config = dict(
    n_layer=15,
    d_model=512,
    n_head=8,
    n_kv_head=8,
    head_dim=64,
    d_mlp=2752,
    vocab_size=8192,
    activation='geglu',
    norm='rmsnorm',
    norm_place='pre',
    norm_eps=1e-06,
    positions='rope',
    rope_base=10000.0,
    rope_fraction=1.0,
    qk_norm=False,
    attn_scale=0.125,
    bias='all',
    tie_embeddings=False,
    parallel_block=False,
    init='uniform',
    init_std_qkv=0.0229,
    init_std_o=0.0,
    init_std_up=0.0229,
    init_std_down=0.0,
    optimizer='muon_variant',
    lr=0.0115,
    lr_mult_down=2.0,
    beta1=0.9,
    lr_head=0.00633,
    warmup_steps=200,
    schedule='wsd',
    decay_fraction=0.628,
    decay_shape='linear',
    final_lr_fraction=0.0,
    batch_tokens=131072,
    seq_len=1024,
    doc_mask=False,
    train_tokens=879000000,
    steps=6707,
    dataset='wikipedia_en',
)
MLP neurons of a small language model. Each row is named by its layer, matrix (gate and up: input weights) and neuron, and shows model dimensions 341-511. Each number is 128 + 32 x the weight over its row's rms, rounded and kept within 0 to 255. Numbers have three digits each. A neuron's up and down rows have the sign that makes its largest values positive.
A block is one neuron, or neurons of one layer that tend to fire together. After each block is what it responds to, as a language model described it from the Wikipedia text at the highest values.

L2.gate106:089110090128070051171171096142009169135116131102117073124122173096141138175086140109135088144076155143085100114168097107084128147131103144116097075129100106096126162130099111124085155129152151126161169101152121114119179095131089107144173104099084103135115127169162110098155133102066149120143129134115174085111113144106136154133152162107149089083138216112149084085164083139121145154165124115079143119172089107147107100116142107131160137179125121091120147156147105144145133131112098130131134167115124102115076128095
L2.up106:101088174162132158122138121134109140073119122099124147115072095118139098125132164073139119118144162136179157125128157095093112145175160126137095134091120149130157152062114107125145114133137107159118132126230136129137126087154138154118127097124114112084118095147137087095095155062099148134168163126112103134081113184120094111088118159105100104180109104071085152162134093155136140166141130171106116127141121118137118147160087134131131109107102134101056125166072219171155093087132114141165125113059129150154077171089
L2.gate828:090136144107171165052179092109055111089104143114120112151148143101123138154173140101146108114123149139134128108149137110078123136157116112149123186080162075115165133144151094119137135084139107119154130087162128152163137099145205146056100155087076125067114184131140119088128095129148090137181132138145135135110179135173139129126103154160144164142106146120138126089153132148150105129168081149186174149054217143161146129074108159140106120140108063119147144163103160098150114113132118098115163146148130139060131133131
L2.up828:104140148148164153118162091140129092116088105109132080087135128099135126181125138113169103102140123168092156094089144110134156162139180152150126118108120077116124174083228118144148131104087111156154148115159116141147156084091100098102086136077147142121169120156125125129096130143113105183137166127139103165099104196071107162105170119218136236196081110154138080151137101160140090124093072137122137150145152108142103126160132121135133151138120049141128126139088193118158098116102119199110174145166074148107125111106
L2.gate878:147185202142113117134144184094081160132133133142129156151098110118095110137101144130141084139112133164095139175150118139156123155108129153110177134104155131056163153142159119139098101070165140099128078146142113098147118093145152115093169131135145095103158178130178111138109104123120111113197158137128159170085119138119092082086153105127120104165152132090084161068149149149122131092086111156106084153137097139171118161168109100114067121120163153138148108188175061170112128084136127163134137135162154099084135116121
L2.up878:080093158139132106160159194113160199127170152066132074126149124113121205116109138141146108134141134128160120154113082141164173147162105114136206135059120167097164106133078145133124130103136156116140111165098141113143137116086131122103169157137138111156173103157179081131124128108122113160185116129068104163152089115156100118145182123119116082109135094126071135196081096151133150101102124137068142098104114134056094109111108097071132160187146134128109152159168129113127110104035139131119161114083069094097137185080
L2.gate909:096087160147132127108124133116121186151140091123094098096124112129137159105101114134128141075081105131103116100116108135073153108116157135089184118064140150122149111153126119175120145066081153149125140167093126110111049117128179072113172123121062153097158076150138108146148078112141165150098120168180089113160113124136069051101127170173213107153127119119148142133116111134116185136085107108129155153053121127170140094096130158140123115096175108146111096134116188098134163082154174121125141113116162108126141150136
L2.up909:135161161120182166154090123146155103116155095109142127051100090104154100160181141136133132181149112124115157106134140148089125159102097092152092129103151158038064038128153116104118171141114097095094126131120160115160074133110095155083174136143189125148098146111155138111135108068072139112117105163077147088107104138071106151128140175150146098113103129096213093127154109080110165086081135134110109159056118060082095150047106089104095112140116118148158148152159097142155211115081134093119119106162126083132158135125
L2.gate1313:133084136121099120136166185151146130064224092107056163083105137088092144187109170084163113095050089168131128096121097107118120097070112116063099117127170117112121159205095093122143111122114144138107103073127079131151046175130150181149101152102144140125117100118142071129138095113123153116182124104176147172086110059147086128127159118127114141113198127181123127101105149146155109059135108157093152190041157100142119147097132145136113081163061103102103108165099077110108126176167106115159133145139139097151185147126
L2.up1313:099065138072141171123138132128100142102056166150139128159142148060118140176097143104137089136130105158101121084097074106156136140156150104145151111105139152124179131121140130155117139173122152208110138106119145150129152109158137107113162067104116092088194107181104144122114166129107087110102122153126229093051137192138121158153183173149097081093066102085123151086103118169156157147113098160130165086111132041155086145153100142132097158201190143112094159135101114128193117074182153129125143107095083115076137160149
L2.gate1528:084092168136080185213121141127102152079126121145148114093107200173094131119196152133190101145108168123102086157068152112107097139146177173129154108178170116104136127113124180133126232150130086126134152128137151159112141106182075129174167137150201080074094176128116090109119113213120098130117153172150130120131131140096111138144202132176175081097192113105117132118083196133139102199082104112139148137096120144077088127093092129145131102175124128132150100148091111177142116105111114146110163105138105131123085108185
L2.up1528:089122134205114139136112156179140159170128159105164088080111151142120164124129129182154141179150112068114115139088179163150128152130093127131177045083137075133114112151098096167078109195124132113179096187113138087156128189133077141196137164164127140056131146176109167187156121132164127139111155101121112102133121144091095173105160131130130153128193081109152138120199134100094084152105159111168178136097126177116113097073133128050126137110176134152130080168143165170156123127087131144108164128140193147082110143137
L2.gate2198:147126158083098087141105128162094134105110139080121152082106124101143119176172156097153105105164122195104131137138064141129112103182098161152094136086181172152131167130129097103126130108149124136136135099192123131080155110154119134142099135097119157107076142147148147121143184070091101102165109120069107137115173051113078087149123194127157162121080091137128091138166124127139081174112131180133131139188190133181161138136096135157108084133103194083196153156062119131129130129141136108186081135114086148065110121116
L2.up2198:131107130173154144115075059081181152103217153145184078149128179104180121124103079115159131140216134138106132186083139130178075123124148147173147059067137151128157131187157147148153157098101155138086090126122130115137154131090153133143156138218135175159189152104120147114139111115142085188141085041074099127168089097098111096178144149153142142165131163113075198168059139104149119119091107149135129183131181141178115099116115162155161167125152089127124090086145119187163140170104172099213145085111140150156153148179
L2.gate2226:104076134182120050112168103163095119085146168089153141143142113103153116157158151039125160090108168108044171119122083113066121156176075130143103128111153147106161140180135084139102169179208158157123092146111155084190149159097128132101109157146099175118092144113125097115127138161100060159156130131166152148143133073076108054156106131146106108162180166149117121128144169088065060090074127147132136163176098075174089139120114101091110085068093146125143125133118152170138133111193156159144113176094172108121157137120
L2.up2226:085074129160173150108181085093099146105143158125156153161127123109135142190107071137089098100168118082122158104134140136151100170151155139110075123125152130104118073157150112112127179131092159149064172110160129111160125141122145134116191171075114146110076157091120121081131144112084121176150134118123198154130086143114152080124157166132110073099090070131099140159102082120130106119109096084135123128133116118152184107020110137086159125126112116124129126109184169133110123092157182109182157130164147177111166155143
Adverbs and adverb-ending "ly" placed before a verb or adjective, mostly right after is/was/were, e.g. completely, virtually, largely, also, not.

L12.gate111:129097138020086123126154140130091186121184130134103115130127114123052073094100215155130129118082122100134132184132131137058125157133102133080187091132107108161160137130100148074137122109117096158151103166155150188160134193174157104165183185171120143116160148120127139175128125143134155166125172152129185080129138132096179098063038138114182054123113091138169165096102138109100104102081130067086153144092066135124172121160113119139157071166110077117137164162160119104155091106104162100128100108119144115144201118091
L12.up111:106076148181160105171080106116156134074044137136150114089127105107139114166101131100112124137128134140178066119183117153142106103171168111164129148125121131118119190117195170104111139153114134126171099096162123095153108164145214132124142092123096148162123133099065155116098078152104160109140105172161121146125162172165151068148092095135177107151141131090124167197184141150093144146133154081148150119067167142111086104141156106133121161196124105106098105075126189168118157112089156120147120158212173102093117143155
L12.gate796:082125163122138057100147202113148183184103076139086131103127117145150203090145147137097104153151139155143085117118101150123123107114124090075133159169140104119119160170152148117116139130128144150136152097147177146117106132124127096121171110136117111156091126174126165132101117168081141067182166108167104096114127191169144116136100157087115105117088213096163111103136154071137159108146146138144110063142145150136121111172086193125148109178101130148148105059216115167085089072152141073130110157149094149120125173116
L12.up796:130111166113152157136111170106154097127141138053112152137103153121152179074104155142088111118099143152106055132100121138111200096155053120133147101129115164108177182170099111147111146091134126122133173067163127117095123134153071118107050124152126142148109124122191095147105132177139132115120140076152081087129121165150153165133111173104126122053139127125144105212105124091186155105114163122159094126202136140156126167187120119169125089150115107132121116075174091156138152174123149080126128164147070108123134154136
L12.gate1205:074131144099138092117171161090071182072102156083065121139123176126120119160161124064126142157171142160140122120142158113134110123108177159189163132052173120143157135112160119137115101204086112136170126165089160046149193184166147114118099080159092090111080154131138184114185139106119104065153142103146137074130121214089178150141092155125160102078093191149120202131102090102131132038145144045140118090062084114142065096128156190174119137137182150082171210126103112077132058127148186150121109113157170110147130188110
L12.up1205:092107181115143132136203093114080118125162053048079146141099165107121130173119110119138163155097141149121079068075093049098118178093143171148148110134129145119137108121172141178110114142085099131142103126115219100156126184121114154110095081148091078166042176184127113067098163137127119080117088159112126123147123089155100135129150140146184057131148159134127142081144130153126165123128173143104216124074105099189108120100070152191164118139151116067148145093110158046106149089119190139098151108147131140164161074087
L12.gate1346:111113121137145130144173148105107144132095090109135117114107104197100087100040100111149216158150110146133121110102191127143195180078123127117109165139128111136124116096069059204122147128171124140145116141185123095130174184131161110133128114101091160177105155183219106158131170139146148193175145196101155085107127090089132115159168124138120130122140079137179119115130170108051097132090131106142099125149134119175163158119129147125107101144105118138161151127180123130164110056168112142064144171169173072204155166159
L12.up1346:109101140126143094123100144126130123114136067128093152118075138133120107159100103108142116146165100119096119107060133175106143149107105142153155150116190110134120115113104119107128162138153136090153126103160114083178164124121099180128121068144134130169104177169151135146177169171093091141165146153131134183105076163095108187137104165090171135115079081117131109095139116150142102154115109160134155110100064124113139119198139104026162084130099095141126174120176163112122151116124108144101142080124135061127119162128
L12.gate1352:088112082164176075171149137110142125084149129100110108108090121120100125086163177129168157221096196125133131119139123130125161135187099126138131125100167111095108090147133103103129146157066102132174121153180142172165131135144178097207135146113100124147110144161142074166132142127119153120093138106129156153091168143134153188111076136091085065090105114110160072075162098119193102130097165063142140104156074171114183127119108052152121099112145103068177142145113112076158137106126087133099119132106133096107131121152
L12.up1352:107142154121171095127098172130147104123051211063224084115121122116105164060127107115149099135183091199099147109104183147151086114175127120149057107129106112163104125135120120079162119139150094106150093130131129172149077172155143128152118122178107140172138150110123160174169115130163138118079148084125177091116155172189133120073166184119116134073109108109090158090157129189128121187081152162130165154111125112120100162141134089087138197146095108135189132140126146122152133129125100146196110143143081130147159133112
L12.gate1486:140091061124090119122147069069114138062083164141052170136054143161090127113108145200096108102111139070103071130175092102083079139142145115137070097097150126095200101126080107139114124126106100113171126094126093178096125176164134065125198189150079116161192152111143098090155145120116102151180088076132155103102215139141133102086119157100159125136165111099146110072092086109123180167105114106120199111099122107107149096141109121131062136222092129125146190150154110188087152100115172116101110113163163131194158092113
L12.up1486:146121101142110154138163145113172084100109137141133202146092152166139129158176142119125096077170147167114065105105126111086125159141196156150191060131177186111152122111093092089115136122136105118153099112200160166146121131139188086170146155140085151169092130129173143151151150131105170119066147161082149162148165149101113193125163133076165138142134101127156125064107094120152108084139118104072158141140135174142133100129160101115131126134177121123173164136116161094115108164108087167164155158150163172141108150126
L12.gate1588:133174118142151105120166081109098149152157169124152121105152085117098126151094066139161123144153096116119148113140091088132148108149149090119115168079150142112117133068125141095067127110138175140159171115151130046084195140145043141173067115111106144099169113142180105159100151102111106183131172050100148109125141095174114106092098092148071107120171156091162118084140110151097102185185128092142112105135123118111061163117129134103108120142080119134113126099146169103117117087111152133092076135207143190098172104156
L12.up1588:074126155143117104136102075174098131177158075148101106118120100118141163150131152095111181154128092171079101140137112161190125136148166172144130091092143122115152226167148178069102176153150193110107110107168104154097146149155121130169086103093109136162148139134111093147108127119182079131146085100107172112116144168092150159173157087104111080173139130143138086118104146125183102161142136077133120121125154137132160131163117121078088125144146139083155171077119143175136148108079124137144136171114144091169141148208
L12.gate2467:162085076125144177099124216117173191092199095141134131129129110132147111096131074110165086138140113114115109140124136091111080169082135115142106103122213095142175141144110146095123119168146134173173077141141198133130126134113121093205169136149125116100134133177158085056164155118185112172151149191053145153141090076140143086131152157089122107105118144158154163135129154091133125139166103116112152114044173084182186146163125087141158168153126127093154166103133143084125118124078177065128150111164124164156151184165
L12.up2467:101078059125153154143123103078166067158122142072146125109158152142154034100134113123123132093105078097130203113135176147166050144114121150111093101106140110132111105107068118095164146138131191135156143108141116177166147152135144105130143138161127176144081143085135164080129156162136160092120132108143136121132137116104114138147127172151193107158136100127114122058109104124164161130142182120113118170113089145150152092102089061125112133149157144136150186065120144103122102098146109165121086089174134079104112115154
First piece of Indian names and film titles, often the second word, in cast lists and filmography tables, as in Ra(man), Sa(gar), Ku(dumbam).

L2.gate456:101142113154158132131144077173096146074097143069165155162111177128108132123155108155113139111129148142105130086156119135131120135154115145151141120180117145158123136155117076058125174110186118111120124134168174118162116080129094127106131176154124134172142176122109134187172143101186170079153083095164140209153151152113079141118184148124117151186155083130159057139118130109139184116122071135169131126169163092147128113109084116185112147169138172095106095134147093153112105109116106157097165105101116068071041130155
L2.up456:147137159134140111156108111079121174114149147117137169208106142096117133155108153148148065115110133096125135055120065131101110114133157156109137187132042116104095103102140102073120144179154110137192120162139135099191149155107118087087132080175112107111140108111073158188132155149139172097119139067146106142136109125127151099115130073100116115182099098132162053162074172152115143145142079152168150220082139120148138111130094135123166089165152111181166127169142094161129148109139143141118138129142081066129151088156
L2.gate1031:146135103153096131118113121134066178149058136103101118135164178161100187139186138115208056176122178155187137157109121109112072124178106186161119184164162156128054087126090140117076112153152141154142156153176163053186108127137160120109146126135107170070134085162162138095139216137165114064068101159100152119089169093170122097155153139117067040152119112136069087155152147125085156119135103111188130145094097083137157088135148081124127165177123112139141132169143078129092078132142153144076169101155120149154138130168
L2.up1031:129096147153160176085111177121111125090098049107106153145119201184062126134169152084194148119055146135171116059141140081075137117156064133107179168204107160142091145134100121100120128139108103158172183159157146115121103153086154128138116114109150153109098103169144099117160137122154131089089081117064126109122145198207076135136164133063135075118134196047140143109164107103108088160101110113097089155131118082144176137144117097134169171133150154097134126142137144160114090090104115098106134118096120115135135138125
L2.gate1196:161183147166134156075122194079150157158150180129135169121160115135130118137132157175165138086133132114128094149152123102149128155145095136164148103100147140106134012168110115150142145158194164135130083151113119064098128122136134123089175164128189104052201185074117107124143166132165127134062088116169159112073065158111137119106130150129144128157125094129131167068092157127123103141182091097159154107206156126142135165113107127117106194179141112109195096077084157104142166075120071143095118100158156144162136119108
L2.up1196:157111097075100113158162179136126124112157165175123119142202118096094113185111183081143129080091174109108102105170127105100134136148168121151152139141109181151116097088086140159121116130137138088138122168133081148129080067119119169173077144121154146155123140116075063165054164143126208101123112134146170149097103150188103172058113163153175141144131096100126092120164210159105092140172157097138142144100081130170152116134141124122119140141125160119107152120157129119142119139114075161174171100116124130136152138167
L2.gate1237:102090151206116125131061128162094076082142100126137133134091164113122092172159140162100199148113137176140124189146076157117076110147116107158102113122136154046111129120081119121140131145149068116093115130170171115175079134082140114095098159110172163147117084166151120061133065171120086135158166091149075123115134116127140155039126133079156123127132106107108142128083124141089111121099147105057134123147138146138075115124186147137135142064139066113189184106120102079112150208188119107129142156157099082113129099144
L2.up1237:150140131112105144114074148133104147119129138211095174081136106119067159183114126145157064138121125126143139116070076107143079131128098104128044149137166094182109189084207093158119209139136128180124082076112114120151089101128184096119169118101141117131119078123194157065117069122113185134147143135131176099196101099167111061156114116119110111077113118167144122112143135108123037105115113182098122073110134032158128129065186106119128153117121123127186135145146114133159100140133095127147080114103147133051088116077
L2.gate1388:118111106155118151148133140096111074078110092154146088171115081133152082139110149121115092074118080086176162141110208130095150094129123168085111084175118122126075104123055106131141166194126133120127173152059138089139127125161101108124084130133084128116099144129132154076159145090159138163152145105114126158103148139148133147083095092079106153182155141098148128156146124105118124138131106162102182108119122122107108106108193118138120144104097128109124143137099155115113155167175131143108157165151132156114105169098
L2.up1388:144138174108112190079115104131078079114138166084123064123190219076066106155165150081164116122135117144160165182116118138148142142110139166119154090188146121150132134097083106073145147128170128116163123121155101127121141082129201104172097153089175127106079143126173134177152150130201137145120130096100129093150168141127103058108148078125086116147090133091108091122174117121152114114130095118115104109090148135142118129133138176119126185128074191080151236150140090165087079118065131162154102101162153147136119132102
L2.gate1638:109187140099150125069121171067091151208149140172126120158107135091156165151159112108172110111120114109106132160091141049156115143153136062163102109121148078095106159144078095133107107119132133115120082128113161109159115116110109109097143121133092156085143099118084116062100116190141170096156136099131161149118122220124095086171121112147131123155136062102122115105093097127147139092128146165131163119090053116107126175191134154142156158172103111123124136137117194151163103121141134131148144073156127108151131124116
L2.up1638:131160113123128089131142150090147174084134130123160079142095141108117143158151081084150123134133210193083075203096106117124137126117136096115115093141081110131149097108127129118135131136134125116230126122128158077089114153160090133119099136124169134120182155112109162114109094139213121081114172094140150103126109193162155175146127098154161158084152112086094141086121113158108112171140160157145131104102130106176179163147132139139175154186149129131145147123149163141145149048179079132106102168125123162155111125132
L2.gate1996:096084089122097137179184194120085167157117107153087160137149119117115091134134153107135078080115155070095154113096186126112159102093137095138114088118075131041173110094083169082101151128203083160151133097088115114099153088134193125147134154133017114051141070125122143154117108208178095160125101168133157094129157099145113110092115165091108141149158156080147101150139119124108111117152090128159114105141155114109158148100122076147108162179112084122118126242147097133109119105144180097098149084133130123131084076133
L2.up1996:133070149117065106175194126082087111155125144130152146166127118080111164105151174144198130154135187105141134112118128079145131101201102073115171103112175185096136168129157110212105136153063101138129119161182164064159144180119148138122138165146101152199142157124085130186112169100185105132127150090107120093139089136156137137089160125120137058154160134048122135142171154135134111181063143181131107124156127153144088102107127122082137171126089145082166149134108145114119127151148177148161193140125104134152117147132
L2.gate2605:119138155122145156101115166114107152092127150218126152136090116178122178142173134126159127096187144086092142156160130147125108219113112168154115108142175096166103242118123136116125173052098150069168135163078164134152120057190145088133145165124170164092124130152070119116102142054120146105113164134118074103159126180152084174148137102155203123143154153088082126126173112133089087126117110123120175144135194110102106104185163087105065150100147137145173156145145138144076107145044118108130117165087154147115036194105
L2.up2605:120167148142171127146177146128126096124063134123132121100122162084110172126137150104190104145132094135140104096175122081129093165180148111173143092109137170140114131155108105066128160120141101187174099193132147111122165145140095142105174161081102179146100109137126156099119106101134063138129169086139087102126159091128125154113174111096173117137114121167132097116055127142083136175086158124115182130111107167136164132204157164128180100142075120142168200171145106084100080175145135106144099164103091139208151081157
Short vowel-heavy pieces inside or ending multi-token foreign proper names in tables and lists, e.g. Satyana-ray-ana, Real Socied-ad, Kalah-ari, Bulgar-ia.

L6.gate250:162120114140136147092128142119070150156171159119173122104073063181108056153150170162095132172138128113119156046113187089147150157146128164144138121136156184148068156130107155074090096108128165100143185115133121141091118093141205072147198188111112127155120155096133124139192161141064091151154177169130170126116131151104101129147145156116137044148131182150118130152140140142115169155142110174155101084125125095091154138126157124113133097085147110103192109098098096112126124149157138152127131099167137130158096152209
L6.up250:124157111181071159137145147136029118099128104092159153051107104115067130183060129084155138089091129112180144051119116118125123101122105127154142076210091166130126158134083181094099067141112142091134151127051153111134067118094113152146151133164156068141107134132145150121163092119090130130144165170108139096195100136115101086113092191130192127142099159098149117099131074133147083110161187103115130157065122126129161099086190086082160076174130058127151106181106155122147143154149147157116079100150114139141163165156
Forms of have (has, had, have, having) and the preposition with, usually right after a subject or relative who/which: "who has", "They had", "an enzyme with".

L6.gate2258:149157135152143066110117134099144123077125149076110141116110039083142136105124096088103122204186110113091107132087212152103117159176161120157117125160154194101164126155113106115124113131103139134168185136121174145154102178135148174142142150176118100177142145132201173134116178134157109132164155126124128123158158146130113169118120112138124072171137109094184079162160190084127077143110146094121123123112068186155093098153072112110119128164105094122135225074106217116131126113111168148136129080108187143145168135130
L6.up2258:146135137164083130132179160076150150145188055091121171138072096167104144168134127142123150129149135139199129159163109127081120222112153100143103128138162124130130184113158170098109110124130113078138120123125123167109063115091202197128147101090132145060165187094152137118162139134169148144117084130116133098144129088134098144097140136174133102188166116148137186103161104135103138132100172126209156067127123114140121106118102127112147138135080092081130103129163158159125159147129152142110166068133154140118150167142
Word pieces inside proper names, often Indian film and song titles in tables, e.g. Dars-an-am, Jay-ab-harathi, Dehra-d-un; occasionally a stray "on".

L12.gate1454:110081070115092076104096046134129114130083128060092154134147131145154149124123100110095098134100096091134132103125151180061148174180168130156127159181120145107107125152122131135153162078127183209171135133112175133160108122127130133114102089149152083118155089126170136084152141141061053176056170172078128122143156142150127153143140138158145163134133127169137151125149138120112106098126136109139137094152063111161123171126118146128127138066150126140152124142086164141177168160102102104125101093132115096143151096164
L12.up1454:158153120159113239069153131091117139138130123109136105106066127143165142126131109101112138077149045167098109172129098091147070144094077104091118102114136150108142118137122135109167092151088118167140132125186061126139152102109083125052044096119110160169146138151151070189121136114122136140112146101076115128106158158138128114122146161138157147060063177135153141140164137120077125170177124134144150091110120117078122112177104098143154194181156119105120078099126141198061140145102140129154102129118113085160102103132
L12.gate1567:117148110130157104118086202137197079092152160116159125168227084134105087115120132144074138130157097127140121124119085058110106132192116142087121119101188065117145124196092151150115128157147115110175063123167177143092216106088154120068178194118151120075061159152132093129180116104079156144151086115199129144123153123110130123102126096122132116133141194132125086098147106109141131107102131125171103096116085129161125171163099201121086146145096171101070126133113117191146098115104105179084111135098053133071135204135
L12.up1567:150148161061116157112146140136072159140138160149187134113092100127106160094103123080155076134170206115116150206146071111165136125122108122115137099153137146153156120178123126106180105127104110136156132092126110167123167154135093098113190176073158120104107141115130108095112115136136162148105072119105105143083148096131114133109060101129157137130148110108092103125159148068053130094088094163147100074114180133181152091144058132126141135086124142128122165157149100152151080127153148124154155173152182115118143135147
L12.gate1757:109072098146136116083130075112137102052144147152178104113131143095177109153143138103178118108127083128031120180134150106175065095124056156064147128090106146109128081173148115098191111167093178177113127120119145098090141074154135138056127133154199117089125106092138047099171176134158116093178186094131119103146156154181143093099163151152195126133124110166126107127089126162112139186126124124139161147147123133154066140143175105140112122156173128087040042108133176055171169198150071123131065164136171149202131140111
L12.up1757:081107096093088136080120117107067138106133063126155114120135123132125067128134129149120150100129116122059106099050131111117127150173123142160071175096121148155136043104125078075108116119093104098125161177144128131151133110110146134114137169093122128084050144151149128132158137088175131189164105147168135148148120208105101146082122141045159058145122093131107139169151160123099136112163160160149131148168103096118109127155130125059124114091123101155142142102159204124151115127079182137119100099104105146161130126076
L12.gate1903:054100123195093140129188178177128132134117153095175140092101128151140113090108144124053174144200090152134117144052112092160133097123141075097099159127124154122126151135085149158094186099171058096103119155077120126145160134115153145118088125079140140090078039111115102157098100132166132041092146067096099169147108135142171125105190115078109112084130135114067162131091167155149096155181089128143112134135212128102147116156154116146188137134159158142145139079121124152152131160186123136102129162211160155138116106166
L12.up1903:090132163106100121118152128148145084158107117141121176096113124151188153103090057127117159119183167137148122138105149053156169147047094105101089123122113150193145127201082111119068207105118138120184165137156078119118150171068116164145123143137148119097121083128083114153147153102117157100101129146111079090143059085113152122191137134153134177165147168132111126180128142109152116173124153124145097167144130136123133139125094089096110133140124097129100126106097103131157157144092164120152119086165173146116170164180
L12.gate1920:099123156093117138099164119113126087111119145114102162125123106158077060142102164126162137138119170112107140099124091199175155183164132114144177120108063149160152095104104146148107174142096097096153083162120087070155114123245189121187143139133166076061135124130153051172085057155228176123138126102133173125157154113116103096124142161182180126094115171116128149104125098137087162133139070174151121106094133094124124114138131135102175145114099169163110092143133073147144160146159126129139076076139133137131114189118
L12.up1920:118130106127123184114152106113171138138159143120148130158129144112134185068141186077122142106155115142067119139115113171145131123138124086082098130068089076117145086110124140127145133163082167123102070141121159113191133141148098150136129115129134068130131105085113124109086153110119059123128119115102108123128171128066116174133176192095164093172149084151122161094177129148139156117121109091145145179164166076109151144115180181062181191051108119118102130137082123130145110177093104148172141134162163134089191120178
L12.gate2422:133159197090145144123088169144160156109113142059104115111085205121096127157142168120147129110108182178133107130131132139167118161138137117092133126140129147178125101137086178120152101130152159173115114107142112118105102208134142116123134168142097142092109097162132216175154117151107080152082072104144132136152101162100115058125153091087179141128155149168058151152127114098121178051133182116104099189112170045188129114098108130127173112117117095086156194112067141152130078183140080105072168178084169125056123172148
L12.up2422:146165183120132135149099109111100123136108148197131148159063165132071112100137110128130136121129139132094136136115052090110133153093144114076130144136155124116215066114147110146112106102091156153088117159150127103110165127081110161095184068132125114117115141142084166186140109085119149128170056138101174131119089168142146104138113105143118096120147130095114171121149085108119114113102132092113183106126083139129113114163104139132173139174051149039130148137161153100150131125199158164166094131126178167114129140128
L12.gate2580:129131123131121132121119152134134107079119143070105117154103163114058167137146097126109124083104126137095159094134207110104128081081154143113105109127202107131145105104123093132126122164125119053082140124101172133120131122212091198165096125117083121160128098191137118116153107087113129136186115093110115124129105106147118097075152094093085132135137101078129163112163111133086143121170109182102185116085096118160118114191103160098133160155144182140156156141175169194077100146142070128189113153096172161083142092088
L12.up2580:130176115091105111107097126219091129191133106087134131103076149113146104144151096088112105122098104162153114181151135152140144106164132176083119147107077092092083089105148182158088143069099166205097082096126096157146125123145132135117116120135146141090078134135093141091170176094139096209139162172132099109132012082118091198134158131092088200104208135108143100131178071151107176077150094141154129113182126087134150103125111117154186177050122102094119076128132143161170142187122124148143166154133123177109125143131
L12.gate2583:116139159052168159101155137161110106130152170103168134109126117153132113153132149099119156125114131127130146136153097089108102147144119108061152158139109054163063090124064095120142116141103093120105111184185080135133155139146100144103076110154116135075125129142088114144171084127109107145187159128125111135130035127120181124171159140074130151142171148118093217091156176099140082141080086094141119096130106155117149161085097140129060142039115125092134137150123149160137151133126085157153088087074163101104106137099
L12.up2583:173090151114049095143105132160105149135112115068161086120178139165087140084098133167171181094094134168139140084139145114087130187127110082065177120170123154115097133124115132153170091170136124170149130145153082074123086146152139080076122110165155121105125129159122128112175207131106135162165112090099167107169104122200097180101122180159144135164089169087127134158180087141064116116187095168164098165135137097120137129109097078170081140125184106123190138177165093147135096092147135142076151119183122160157149151168
Auxiliaries like was, had, have, were right after a subject, just before a past participle (was built, had remained, may have been); also relative that/which/who.